Weights of a small GPT-style language model, trained from scratch on English Wikipedia.
Size: 9 layers, width 512, vocabulary 16384, 34.4M parameters.
Architecture: no position embeddings, biases, ALiBi.
Training: 870M tokens, 13055 steps.
MLP neurons of a small language model. Each row is named by its layer, matrix (up: input weights) and neuron, and shows model dimensions 0-127. Each number is 500 + 50 x the weight over its row's rms, rounded and kept within 0 to 999. Numbers have three digits each.
After each neuron's rows, "fires on" lists the tokens most often at its 100 highest values on Wikipedia text that the model never trained on.

L5.up5:445504512518560476493545500617524492531532455442529535462512533440495507515484567513508515570402471492454478459508573415435480554496620538482429542482472537476463600422536504579520567505521559517559454520512458386489479455506488404547488585475501429426472607505554521528509506479555412506501533579429566462445519510444491549516456500452475520439591549465481485436544516420494487623501
fires on: ",", " called", " as", " wife", " is", ":"

L2.up1504:437501322530459475504443456551511503534448478481449513531446591479434482535428503517605481447529507448419485509505443572434430516456537512512483476560502559522498540502588507431530520509470551473621489458553595536513490516536492465450445410433556533458522431548507418462583524453413466442548456435459461473493539413546526535494455539527562574503548574446543559537485566561596550502630
fires on: "9", "4", "5", "0", "2", "7"

L5.up69:578429455580411479425526535499522507504548529529615517425484541454421575555548457540486560465486514442487543483500466541450503559536478544435469545428466426487470456506536454592439549530473499431437445549503421560475500542451527470461481536428525416441554493415491448618518454530481469566548580449563546473485429503499552520645545462530494559556587493547449491492443540568463485426444
fires on: " G", " D", " M", " The", " d", " g"

L2.up968:439530458564541378509460484551562474485466475440499462538473554404485453515548567645555466515482527481542526474522520450418483457445438443466450592513442477462456516479469564491508491597587486424513502474516493509578535540509451584508516461548533538510462516489551524474464460481522525489450495574492520484499444530468586418442491495480544487472500469537508505539523430541479576566541
fires on: ".\n\n", "0", ".", "2"

L5.up709:370474462461551495461469500452529610486490482408436475533558550503503399506474547506469433469454542536598545488476475542519518438537544559528533517438434473507574522467470524456616485442477420544472495438521429494470516505562480428503463512458535536502528487478448630576474496462512491483493587504489552550572428485502377481503547478456494482460531534466558497460540466487518535510427
fires on: " |", " -", " and", " of"

L2.up706:512524426581488525374547494485496516429471528519470464420468546491372516436554579496556559458494512400475415422516586572481510513455474491544507491503457458502558527489409564488480448505477580449513453442426507545470497504415480393442573520583480492458482502509534424514504480593497514422407436527412521558628465519480448516575502546549487486552548430439475484572605448431524404578485
fires on: "0", " with", "2", "1", " married", "9"

L5.up1330:551496432440557467504487591553476479515407481491545558561508555510612389574549517526441426531505532494463481482499464454467498402540446546562488473437471456576454634454547542558482451544462501486402413572497517558515451483592535484504501533485492540491544533466453517547524419556437490571530618444479505499516498518466515545548515453494519437530484601557469565532422416537487512461442
fires on: ",", " or"

L2.up688:493424501532576585527511543505504482459466469509610515441455533549526479390549549534469540523524444472555484508513518557485515469519439552432474529540456527503469534492541537450444556378506492559423468518510446442470617605511504489440506444516541500444544541481525523408508549604491460453479608402525560450495498570511530488476557501526577490487525523506466498498591489591502391489537
fires on: "0", "1", " play", " |", " once", "3"

L2.up577:577504449470464553555487588464546534500405489504484544435544485467594522507528460474424423535462507449508437477495471536559557511432533472606483472485480563612560563514534522555480456504559461636535471507490528561521538542517462569431544503543475578534421500509457524435474433408506595599540534455546506544523523430506489519511494495456530484528484521523454484526501561451476556504458
fires on: "7", "9", "8", "\n\n", " Louis", "á"

L5.up1426:493483548566515507422451430443585484517441550560550526534492529468472631518503367399429526479488443629551475612510484437558613539515536513519504439532521612462413497408455476473430538575519440397506509580568544608461441372496477485566575529511474601489473565465432415529529423499506461514484509533489489471536508475456488490498467468424515472490421531496400546484500540518568427407536
fires on: " ", "ain", ".", "id"

L5.up138:480424513445483561381475441537487468553561528532506435566490530465472518471391534440421527464540405542515500514506506491528549521483444445470552518439558441579451473475486537561442573520491532479511400507586482525527544434486505460499580451392511443533522411476396477541511486482537485454505610515523462500538505527441436537518491485525573638493485578472563529450419548495463513481494
fires on: " T", " un", " ", " t", "."

L5.up1577:526474480519411478524490472585475473498457481395477462460500541593460433500531469425468489531458397480434472426545585515505522531578539523514470513583531651458493542518575461482490466501435498600421556570573413516455576511531568459527569572500474545547447499577471506438437503495457450526526489477566506595458449493533495441585503532495564517455486578481491539472500439538538511480520
fires on: "D", "-D", "-d", " ind", "d", " und"

L5.up480:514505493439573499587554552514522456511464509475502550424489508484510457475415490512495417412467515533440538518582501462439408489415438542488466523513489435462470511424402485495552565545507628422547493531498512482454430482504477548545591472482448520433400516524558526458529446385532513525424532492513434415431490479536574534516553492434492461460436571476515398451498429551464435549480
fires on: "1", "9", " ", "0", "2"

L5.up592:422415421481530477454432515548424457506417491517462462546499538478499381535467508425508501448550508511544438481500515503466531506441499554541541575475477427546582487460399554423553455429435532498469458464604472530521389478491482401525560542527421484483386392464494498513533443492518522517572569432511675434490409469500422457551497417426563542461537483429479420481524435499428533511500
fires on: " in", " of", " |", " the"

L5.up1268:491528497473512418432441532532592467551534480417545582498464551517565490524583472508458458554413472522545465496545586473477520537537505398421479509528513571483499518482537531599535485539485484517436418538493503468464448495478550463470468556515507518460423546600507556538534559499426486488475524556544410444572504486484511470503528456425483577424519514520588463472524477417515554458513
fires on: ",", " are", " were", ":"

L2.up211:521469504605503427498411623463444420491552506543452522468505545507473487488578450499474546484509500493540514543465522501513456520511507505531510537552596554500444468466535483485492459500504533518548526530523365459570584475494478584449510519546504433475574522589564481469454519523578499546497516533456498498577508498400526437517414462506604416458415535477521424527541471551453468435567
fires on: ".\n\n", ".", "'t"

L2.up236:631550520575538502472471587467540500470463510436510474477521465512490425520507616519545484554539450534472525558483425536505519531467512546538570494515519389471462466565474508435498512441403477638407474556532551533466570542476496466493431523444496470519542520440472515558496534564458583409516494594552470468480467463600518462473553430494529417574516441477502529460513387539486463555580
fires on: "t", "et", "f", "ad", "and"

L5.up371:565516467530486506440431467597369607525480535556466486579496523476519564587543449554540581528489392473462533513408466466505512438465474465542469509452457460544484543553599568594566579550563538608501515452471537483633497470492501495449483451536455512419545505547466473528555534453449498491547453431466482441513518437463460489484549524583472437627505582493510546502593518501514496543549
fires on: " his", " her", " such", "'s", "7", "5"

L5.up4:529538511519531483531505530433501437591596598482470568442471522566496553423478418481498487473527463594582514471536491404452555533512507441403540518483474475473626515510532537559498539502439530433611525427502516494543447377475494490564525520545454484507493480451503536453613543490443553441555564496479406468464562537498604531590501380489432543486507507500499522397564445482454524459487
fires on: "M", "m", "-m", " Am", "-M", " com"

L2.up1152:524466568535462475359515518465594471424404466558515369495520527529499501470510476391515443459525498513517412528460442452477447544476499502611548483478518634565467518534535432520536506503450509617495444546441481415454450534470555514524485455567454504516539510499531446421437524429502476592581489463496408445480506609454535569457408525464479573539494475530490505575535445493478475532456
fires on: " |", "7", "0", "6", ";", "."

L2.up574:447600526519492444496576466513495534526589471466453492502426475552478428529578555468530464500443582446503533467483415481442488557438531471415473420370468590493475520514488465487503458547378480463561495523524449501471543448499437487463447517530364548467511550447512537515422564459486494505491534559507470563603475527461549544606539491487484578491511404438558436479519416571523515542415
fires on: "2", "om", "ac"

L2.up938:435431513508572485471548520481500507554532423549519466526496509433533517535558578477545603550640489652550515537580543547446521471528476498627445518491440440532507588528541470415456469600525505490509501440438419398486518567452505504467458592539486533508511511418489467473453464489451407484442462573490407463525444547489513464528563517509396491437593506534520530496508546574494495543491
fires on: " to", ",", " in", " and", "'t", "n"

L2.up1675:474448558453500400402470475549451469506456530530491467414461515460489507527427527444444539568429591477505466510458557595486497471437501469467551437438549505442539494474447497493515422604511514517546546363522532460503457474571575577478527471397513542467430496435450583565589538493511504470495477572581474528572555513491492507456552527522488484484455572544540504554476385506530459469471
fires on: "g", "-", "f", "ib", "ig", "\n"

L5.up1202:490583543518539536571544536509439413507618595562569507571424508533588442497571533450455623532526546525408494504456488585548509421452527549538467465428593427367467508335434461515520490458529516594559469453515459483523534557497434537500397511434495539499499510648456498520499570557502484465429504487591514545459484536476446437537499500520539453483489460496542528427486384522470503462478
fires on: ",", " well", " On", "On"

L2.up1699:449512518524586596586528546522478474569484597463508530468507453498433534463429586610513512465507471501454468493484512472442512494501503545521443558504507503491442617556542500499580563517508455467515449522513527489394481515438526489440511507514552505499520481571484556485501497491489517473478487494575475478479573489444625525543533490546590428613561509509515555522524466513499447526489
fires on: " ", "2", ",", " August", "0"

L2.up937:541432467489473610435551575478545562509498597436470564406488411504557537423578489480493462507558488453552566420568497495415460556476482560516566488429436464554480560425557478472587551429457501524529533548582500527558426650536526527567435436512533417419411510440526484484481534453576450463513607435542519503537563438391529567479419468473484458493535441514426467605512504557470526506493
fires on: ";", " |", ",", " and", ");"

L5.up1669:553467442445579559646462524457563479395521504533402483591498502538580454475473503482424524467421485523364583560431491553554499490452488551495436519476417412487463531551397467617530473437572550498534496484517488504435488450499545482505422587522507423587546557524506439531449480466438542600477592566562528537459506548470540531536474535472567552444553505455468453459493498482515568545501
fires on: ":", "°", "2", " at", " the"

L2.up1526:512556539547452573453404444565509510390461506456492443550448522451447500486481582518456535453568443547423478564520478434446480483537538500419535492377526480501583467431472438534561555488529513535392490436483525419496481496495472511511401421478412427475548534450473483568569543570580475527461517542577501528416506566449647569585506496500441542478525479400417525603498529470525625447478
fires on: ".", "5", "res", "r", "ob", "0"

L5.up1407:543509484463537525526437561496527553434544400465457491501483541481533447601544387485451565427469489451420460487427507484442523571509495525511533405565512540586550622539507525518447439527514486476607475439467445551525451465531576431514510532513523389513471449483520557443492487481491516576398472498558504444511498541566597517508469410468509490553418516522431544545591548496491437485486
fires on: " the", "2", "1", "4", "8", "0"

L5.up348:496483412570428477514499519577480527476475559438574613498508541508500497472504603446475399419452409529450450559487517403410509418444464547612388522401465497447481509386488462445490454456577480532442548503536470571604523533574529434538483499493610460576490601555507521494525429481474606474475509481495574451528517505609548544556485409574384565460529483588481494497458538424518482527585
fires on: ",", " (", " \"", " is", " —"

L5.up571:537393464523568528496490515465484501617419432520502457442450568599510500459499509395550507511467383484542494543479551512445479509583446523498511456607481525482564566492531402467518625484527447506456458540440461450482501538507537488490434597494494413483526536477442495509584475485530396450504515503594570455565485560445467444559589505470491508478450418450528462518389518519439618473487
fires on: " C", " J", " G"

L5.up1145:499501568540432545472509493555454494592500497521502510474415503410519450565565515495475528477487572555528519496501515533495463399450529593546458501465518535633593520494538416457491465424511484500578533514467549501424489502440520403457430429538550498540497610501549556495491518503558595585560480471581444481530467517526580559372519502536580541442545469469552540538513515487492513512484
fires on: "3", "2", "1", "8", "5", "che"

L5.up1001:467473451572475493485563537585540518470485561448599658464519498557448485582437480448500502515504495488472490503573519459418556516508460526584521523583413581457509504486541515482464537568427443533512510551523554583512499577576468515456573544432565488511550505544415561585451454509469430472543516510535571460557482514535420499552502500447426472471544524545474483539497499555407509471469
fires on: ",", " to"

L5.up1739:442392622431471385544442478485510529475555580446364516527527584496564494537464528543565445529385492416509438429433513554497520535438465614484468502451498443528430489417482545589520506525537447552453432469448457462494574396537531525600560521509446530445545495564512545434450451491448569541572587465449475487512527374440526607500442394547502503420525447532445464481494477545481512440484
fires on: " (", " re", "1", " \"", "9"

L5.up354:443460467495534465419487501434426482554546476560537427507443567479447492329483447441522467552568449513580517508516510515542573491470500548438448516510450537539481492584509501430566487457462396459550397496495452450519493485490511548521497559494573451620495561501482541615474542596457428551577473527375617517563459513567532446518503452459507532530522590456535609575557438478453560483470
fires on: " and", " with", " Dr", " President", " |"

L2.up1627:493503593495549556503425459557499520518461409424488480534459487553570441425505570499455569427575508512432543519528478425479389523438409545529577572377499568504513531398471463491426540359496511503502469577520419590502559496570556546477511463397526455474548472439456466554507508491467633419553382487451477490508508452487499493507556480473483521475513537581574529541515555487515485523476
fires on: " of", " (", " the", ":"

L5.up601:397568538404556505475552525509597565485518456561538522543474585562540478456504595499501436504513502462544520477572494511463559481615504477581499509375575512507488547512480506478580482438527449501449516527510482565524518571499533465486406532478464533520559478515481516586523593440536508596502612454455508580563536497592433492536544426457491494485528508560438542552532461484390558485476
fires on: " |", ",", " the", " /", "',"

L2.up1310:425570550547494530548563363485612443538457603477475460472493457495547512506401501590451597566535505589499587524572412539469446529498397545474469486436530423498477475601524538409544534474514540523469483518479500481569486406442460497382543567521538540496481499414462498506494495486462430399437445449467443555533504470431568612456601561524409489407570437605475482484524545522516530487573
fires on: ",", ":", "re", "—", ";", "n"

L2.up1247:422419549595477489577447520496501497482532475474522411486575564388583479488507514491472528586534520552456513540517520547490534474577400461518477538542510518618593505532436498436539552436524566400422485422469507496576521498493579492504483598500551488482535511480383505546503549501395548522514472530467469584459519504425475545390524539471464503444464483501490512592470396517475505480477
fires on: ",", "-R", " and", " or", "/", "-P"

L5.up1410:484507479636503529498430481486564486575527451451626530526493588484614468599524541535538421467423497573457556447481483589422511478485455454565426419512444459488483549395540584541573475415510506538519459466391618421579481482490437524576479599435454516513592515479465482472562503493581462547446607499571507509541483492450412428482543432510528441482485419490480533490488507532539506461447
fires on: ",", " (", " where"

L2.up721:490471580515480517572536564459474542531491508603445536520548483503502469376519457587513531454454418447450448414504502511434494457509542537498512523436350482482418499523458530614491578495488620393500446542450441400450517562457457494607550514457399487515490550560532522480459504411532546558530495508553524448421506478536542453470529586486518550563536608429461434446490461513425469500531
fires on: " s", "th", "a", " family", "is"

L2.up514:431455424523548495418486544532506525514466406557535435544552528489546520538565589406526482413507545514453444470527522541426454466471462541535507528531500597548534443561574468499539525609488520559483562565462473503527562497539516490536574479476549478526512481591500502558534487514430480450530586503539503512533549533504485558415468466497469499498460408555535510547467461530465515441533
fires on: "2", "6", "4", "5", "0", "1"

L2.up1608:607417483576433452507485498484550426514498485562581507569439478457460458502462408403579403536477462448524550492496462394491464588515528520569460488565499476496411534603496436396535570572498475415500533522442467386552567453526489517410511357497407504530417489385457457426519464512469439496500457430544444446492502499445411482532437524446611516539516446475580473457542528471504522560537
fires on: "8", "y", "6", "eter", "7", "ar"

L5.up1546:517434451520460528548524538480486551503454458501564505546487586429506408468565559476420453470511527534535543504433543542465581496415593532505496504477557562537622497453518442585495443523548435542574546422607514490446456551526423497539413431527545403550559437466586512500454520545363515516516468453586527533486497496424547542613557505448446459458416478532545569561627516490505502524360
fires on: "5", "9", "7", "8", "0", "6"

L5.up1114:470487415504543522521558573481507582464605491553439606391500519609528488545506537412535441415475510441427492524470465456535519485473518521511457464467527523532458511591487461505535451537450431466617571544549538532488513455521416440558504502487466481453556527450477512539446508490411440493483543521527522509567560516430595538387515498603503478465510462471465553468498550565499507538415
fires on: "2"

L5.up1434:447460451567430512528611536438440600525539561571438408338476399506448536528485694570466570443469444575582472498538520479473488546598471482604501591424580431544633538418486490546507518572512540498474501392486526529585519469396531399501577488523585447501540513443579566533567568528507528496508612488608504497448511541483434492539579410516512517569419494481532462456561549542497573462438
fires on: "M", "m", " m", "-m", ":", " am"

L5.up1481:414474468540532506498483516585467493421566510540456506545558514526444539550649440541543599502501436567467523404433508551480470414466441503420502551481411505529424517507526518444454426551425478438496457467422505503465414565536439494480558489539451437570538464506454567480482530479461482581506545520485443582474488492599581436621490447514518433463475375515541524419584478475515478497397
fires on: " D", " in", "d", " Con", "on", "'s"

L5.up1451:471447603446443491550494513466494556559530529494526469517541501509539573417532529539537436477552471561437600465566582464567548498592497536474389486473488462494479513452420568666533497553498372579412500418503495479574496502472524439462539465602565484502457375444480365463604447546452479492502520513448505610455444438453489513432500438635495481454501453541430584476511525420500560453455
fires on: " ", "9", "1", " to"

L2.up521:604438382454606561556570499460503583398571513515474505478482505425500510449555556484503485406452520466497487559607508434509489488490510519480518527466550589528538547453519526529657476502490428510472503430511490583497543579438467555422520543547595491560530456528453384461459489524610467502502478505496492533556496430559556455489564505498533442516504499564450503472439541532558489446542
fires on: ",", "\n\n", " between", " both", ")\n\n", " of"

L5.up993:503514560622476468522525529496462523468485620441472473459476522534555513452577487511433487631501573430413493528501495470468461552407524510503562457425448521560463563426491420540518475490391546436467491485472491499543552503503578439462472462477392543457536481465513495495472487533502429513562557444565526552537526475584476562548465553493458442509488581518444476457513448502487506546482
fires on: "2", "3", "9", "1"

L5.up941:554501478358584426465524465500543528520453581413519516519542582516492608486496576520472462400499462580557550433511461448495569521521472456446366463442448452463518521567475486612504535530451494494568462521468438478512571547490497540582439461549490360542516520499546472448634467475472539448469470435473421503525481416377462562567477471445452399468591429580559467521502534406505411592489
fires on: " \"", " (", ":\n\n", "\n\n"

L2.up320:458460537436541470490427543515580490568578492356439493513446479515590571483548471465486529540568513566510534480529593583521606535520534390547508478501494512560485425501574528498540510444492522486440479568492571504518466567512488489629450586535524624460456526484467566475577584457421492438462543486504559463503467546461458502527485498403492533502429364434413509527461478499511570603443
fires on: " and", ",", " or", "el"

L5.up1578:544442499452458565452463548422507498502430527512507437558418548469559505512561444419446447534509417407396490486451474567531548533564562492421465614466463444462548487517537503434500515537492528497404514521525393482460437478507461468482485549508392439437463522487460547504505555509492407510529520444554475568436540501564556450641610498602488512441667500510545565573489515492504523422516
fires on: " D", "D", " d", " c", "-d", "d"

L5.up948:428461471502488473547513459504481550476495550459493509589567551598554614486476533551488458511509543457519524479552507505477457547504490497463546522527450406509422447536419546474501477415515449400577515452439591501431437494498448479475466491463539479521546497542543549540520493559523484561427524516474506551498417487544496459472531487458395392538469430489540545424437614440539572493436
fires on: " |", " -", "',", ",", ":"

L5.up889:551456547503503536412525519474539469543547543512539507492487539503544425555435566385472502420502540490432477468551532541410508481485472508510464497516576525530592496436459461590497376525538461386383550464504480551517531519482408497454481395452373515500425568605552487469511493492508516493435455582379510481512506466481470480462533445449595532459563461451527529548491523459525423523530
fires on: ",", " one", "\",", "1", "2"

L5.up734:531474573566454559543495509429438589568552530513420439540460511524621434486443459500435465427519531551622505482524442457551615482499460510452581551504572529457510497494452433477502522493480471377380463526431440516510487482571547543582448453530560532458509382544471474567496485487409474580585450506509469538386487482469483511500614542500520465514495501447470530484470518465450458505490
fires on: " S", " best", " long"

L2.up553:478485508473546529571492571488519469517442473509595529529555490434491456443510451552517505438543459531573516482441507519499487442583466447613450492430458478506463552467566548490500540499462587416410387479494498514470587458496550457512563449476546590536437520476427510578437469553452568594562488496501539539539545454480443547517535416519439514412554589522508460492510502594517388441425
fires on: ",", "/", " and", "l"

L2.up1041:477417547420497539474430549515584443528450428411507562603400484486562507435497491504456492508536555548526575514518411398342474447549488504470566435520422490474483480446480410469504526492497542400502461491532509446540530424553511509544476520562563603546488467480414487548571532557559502472585454532579598527514521492550458470524520507563555462453459587515494455525559472550485442490515
fires on: " and", ",", " for", " in", "-", " by"

L2.up349:468487514546527555491571505520530435397553526476460431544471589517503352614420508512488480447483481485507550422424425478427513627447494561540623500487479455540555455446437477517475549565475547466459556484580509502446576472532524560491459538502584472512405467520497507534493564399555483445544530480492516604594498482534491437595536447497545610468496396470539443584526527577452539529528
fires on: " of", " from", " the", "er", "al"

L2.up1215:473523432556537526482567552630457466536568643548486520513467476509529486518530448487469451471571503427402502548390488497485511587594440543524481416560475484439539502534466426405536488515404528497469515396523471477430436440530544566498591524476532483549473550573467441463521557485507509557494596450491445494461400444523514467465484503496485457478507520537524481437423410530471498524492
fires on: "-", "'s", "ot"

L2.up998:569568413494471579451488511514521511470482599484508464570536464475546602484457504531528536472465548534456601449446507567434433596444513520544577510519472488543507513416628424519507522498530574474441499560642432464513461605532439490506494556497516490476445522479498577385472636519569550578552528461456448637462518520554529488449543428458448470533586466444534588481571515425506501408506
fires on: ",", "-", "),", " |", " "

L2.up1242:562470501570528489539518533458438530433514504507439479527610522430426443548614526545520585550408567513462517564522435541496467549366525478569513564574430509434405498346503503545537523559508446483457552560508522475508474529391482516502502597540498491493515428486578405471514433581504456510566488480490496506484553476464586510582465476587488548400438405487493428495448519537489471571483
fires on: "\n\n", "|", ")\n\n", " the", " last"

L5.up272:552450609508479521501452526496487478430518492356454548626453508515559487405463538469499472519480477517522529483517468479554482503570413457464544505413513564509548558535297497435540525462434453534472452452469559515515503526553437525508504449476518543457520552571437478525492430407552471499457485554527480502475397500539490462459470485476437488426517538530528466465571560488572458446441
fires on: " of", " in", " |", ".", " and"

L5.up837:438524572488529450467424432360478488460455470477531527570495532529396574509514517497494560447604457509606531590454471517519498543421487464449516478540551571478499502584445547479493505491596522472560418451506516511553557413516578375407558425500541517579546446591484509466520433472535409520489580407517524476444514458514541522454511500505555486445540512525405537512479579524570534486514
fires on: " ", "+", ".", "–", "4", "9"

L5.up724:452469512452588673500611502512547557455533508455521464432425538502458465547486470468435479460426430480456429415539489519595493442575522584488462481591509453482510513411502480539535531528500561394562463522562582460476562505498574503520593535510449456427460465425522469501430629530399482567518495546429537369519449503478501522472492519426484474450524547437532505526449548477610419607521
fires on: " ", "2", " a", "1", "4", "5"

L5.up1070:476492519418478474525548555555380503534402417530520478479460534530538461462545451508456464495470393433512494466493549515562516496540530505512542591574443482510509488479484424490505452415453573474427423594509542482567524669490523500463513549475409524497434443544531576496562522525483434470483593492496506560526459509523578466560535430474498516488522472534522460506495567466531487459525
fires on: " D", " sk", "D", "d"

L2.up918:501550416502465613542586511453486471573454482532458439472497522432552563584495467510599468479414503550475554420497490476473460576501446534591461456459486508441520471457542457407511563591540508414444493489466598545453605461491428444518432512478529485497484439435496503512490484495467504480481549417489490534422559505485590503513524549473475533463510531379470456440470401502498489489503
fires on: "2", " of", "1", "om", "0"

L5.up890:603537498502502493463498515477404468474475501484526407461482522520477507481521498521499484441496553465494555536480442465497552507563539425561493497590511521515559455536514448490463469453570521444473444516468490537450498427464512600416504508430524545527546486518541495442488539461516438538436529503516460313526505426474478497520611445503502390487558523544489492447509509550405531465548
fires on: "-"

L5.up137:451448487485495545458545516450473554588508547490395605491629485430476476451536534592596486586497452521449433490447593591555442501575411490440490443469510525550499554435389501435539524523534505448548451376473505508500564464471525549520415474405545443472498446509459622448488603485525439471475485530480465497493569453507515557491542441503466466494484595517547502471441503500548503505496
fires on: "\n", " \"", " |\n", "-"

L2.up63:489437604395479545552508474483505434580495422554587480484473529468501571584410532493536428470501539554510454479443443485541527609460381467583493463499453516384483505488433463496451471491502466477486461428503504533533538479530534406396595479424485551348549468465435451582461539491482466526574423466463447565538438384493519394480473471441522517529525540531492487553521546562463523507461
fires on: " of", " West", " map", ":", " East", "ission"

L2.up1453:482490417479520544557544521598449544432442456475468536433435443476488612510525435502415491627438514480562494473458528526525502477507402464491442507456552476452536510477540516495477564555509512464375506517428401405450497486437573568453542535542454516434477537524555417432523475589431406460571562455486587474392564506537625527464542525509522530507493480552462523599487578534587543499533
fires on: "1", "2", "0", "3", "5"

L5.up952:532426478546477412525473459436465596409371559446553518504579569548545602531498508573480534481436328513453487461441468503477483497522470484537450484565469548485546496470510398486465498499492467612428493566415516447517529487440432459562524589472470470463510507495467544454630510525465519465515521572581550495514530522459512496565528541532404546456595384457617534550489487525478523459511
fires on: " S", " Z", " N", "s", " J"

L2.up875:464571549524548465509513534613418518441541485489464491467434531516484475522456512512427477448559479531416486553445539519513541511512375503582655507441552541400436484423524512409509484572426536569506528473496448448590513549554540586535536542538530513399483534608483521621473529504527497581472480489546453513506535583478439566484573482453432437529492583525520530384398478507453542468471
fires on: "-", "-p", "-t", " T", "–"

L5.up284:463481571452500534524584532450465493429406493523517593390451474526541504559538447551499512424457552537516501579519509483553538476411466469554534460487405511450469548521518537517539478508578565491546505532543458481598500521451475530481498442585545541476482476565465502567575488516544503559445536468487425520508440453589507476449508531469551507490535474521486593586426542516508489608569
fires on: "1", " ", "9", "8"

L5.up700:510429414487559499347491480482493512457468387480544463463432500444636552513448552450543518512456483519475508451503487575476481533474545435505482465505472490464575467429492541455538573501553433556553496574538522549523545520550499468559566573481482505484568554568497408544610453445478454508473589517486501495495488441447446474465496525485457460569529404495483367610514504486516465534462
fires on: ",", " and", ".", " with"

L5.up1584:461476487483539425583560543495518503407501530451458530506465531506496522572458466636546489517537487467470484398438456593562622449530400502406464450479481428513470549502499576529473508482546494562462454551429447518486719473571445521450429465541520495469544467509508450439552409512506500472411512580396430474546580445469502566505575479566507375477474517624638488441448524518524458515526
fires on: " (", "—", " |\n", " \"", "\n\n"

L2.up312:459464517547576512602468517498501368587348482498492506508471411547502536538578483594531563581467531481478503491555551430466482446452552516538437582523578436557398527497496449549508487475524578480534457512497455549444523457551438489592469526491568555565557513451527448479500465575566480458478457515525503466489513523489429460530481540494524403487486549585458463608470501537456509520567
fires on: ".\n\n", ".", ".\"\n\n", "\".\n\n"

L2.up622:462465566519549537512600447534428523491460458423498453552490543521575575508503575469515465578552488398503522467577541560538451448525474505639516448507457558415532596502467519505528542527490442511471459488602392468482520542561423520652521544546442506538432565379470424556568562495541453519486369538529519452544445547506475481566578584549510550385539514469479471516476507524489509469605
fires on: " |", " of", " in", " (", ","

L5.up462:430520468535487509445450484453517479497546508510490518496424523484466620517505514531482434445528502554524505446405414489488501511464565545540471538522508485458510454482534491500541474452453492571459593498552448499494461464544446511457473477516546538543487524494471518486482509482519457511533531365518549504511537393609413571401468456491550520544600524513505478499546502501411579529474
fires on: ",", " –", ":", "),"

L5.up239:548592579428519453533552528478393631535511483544524488491437518444565487490440586482509475590492501563461519508579494499479519471511454452479552461454521473523463540579511477526505449525480540407537513521470536594467522508470494552554495525464465502520447488603450497450458452538530524566519536532439577554502503505469520456487531440496528583560564541561434532454439533516465472549568
fires on: "1", "2", " her", " my", " his"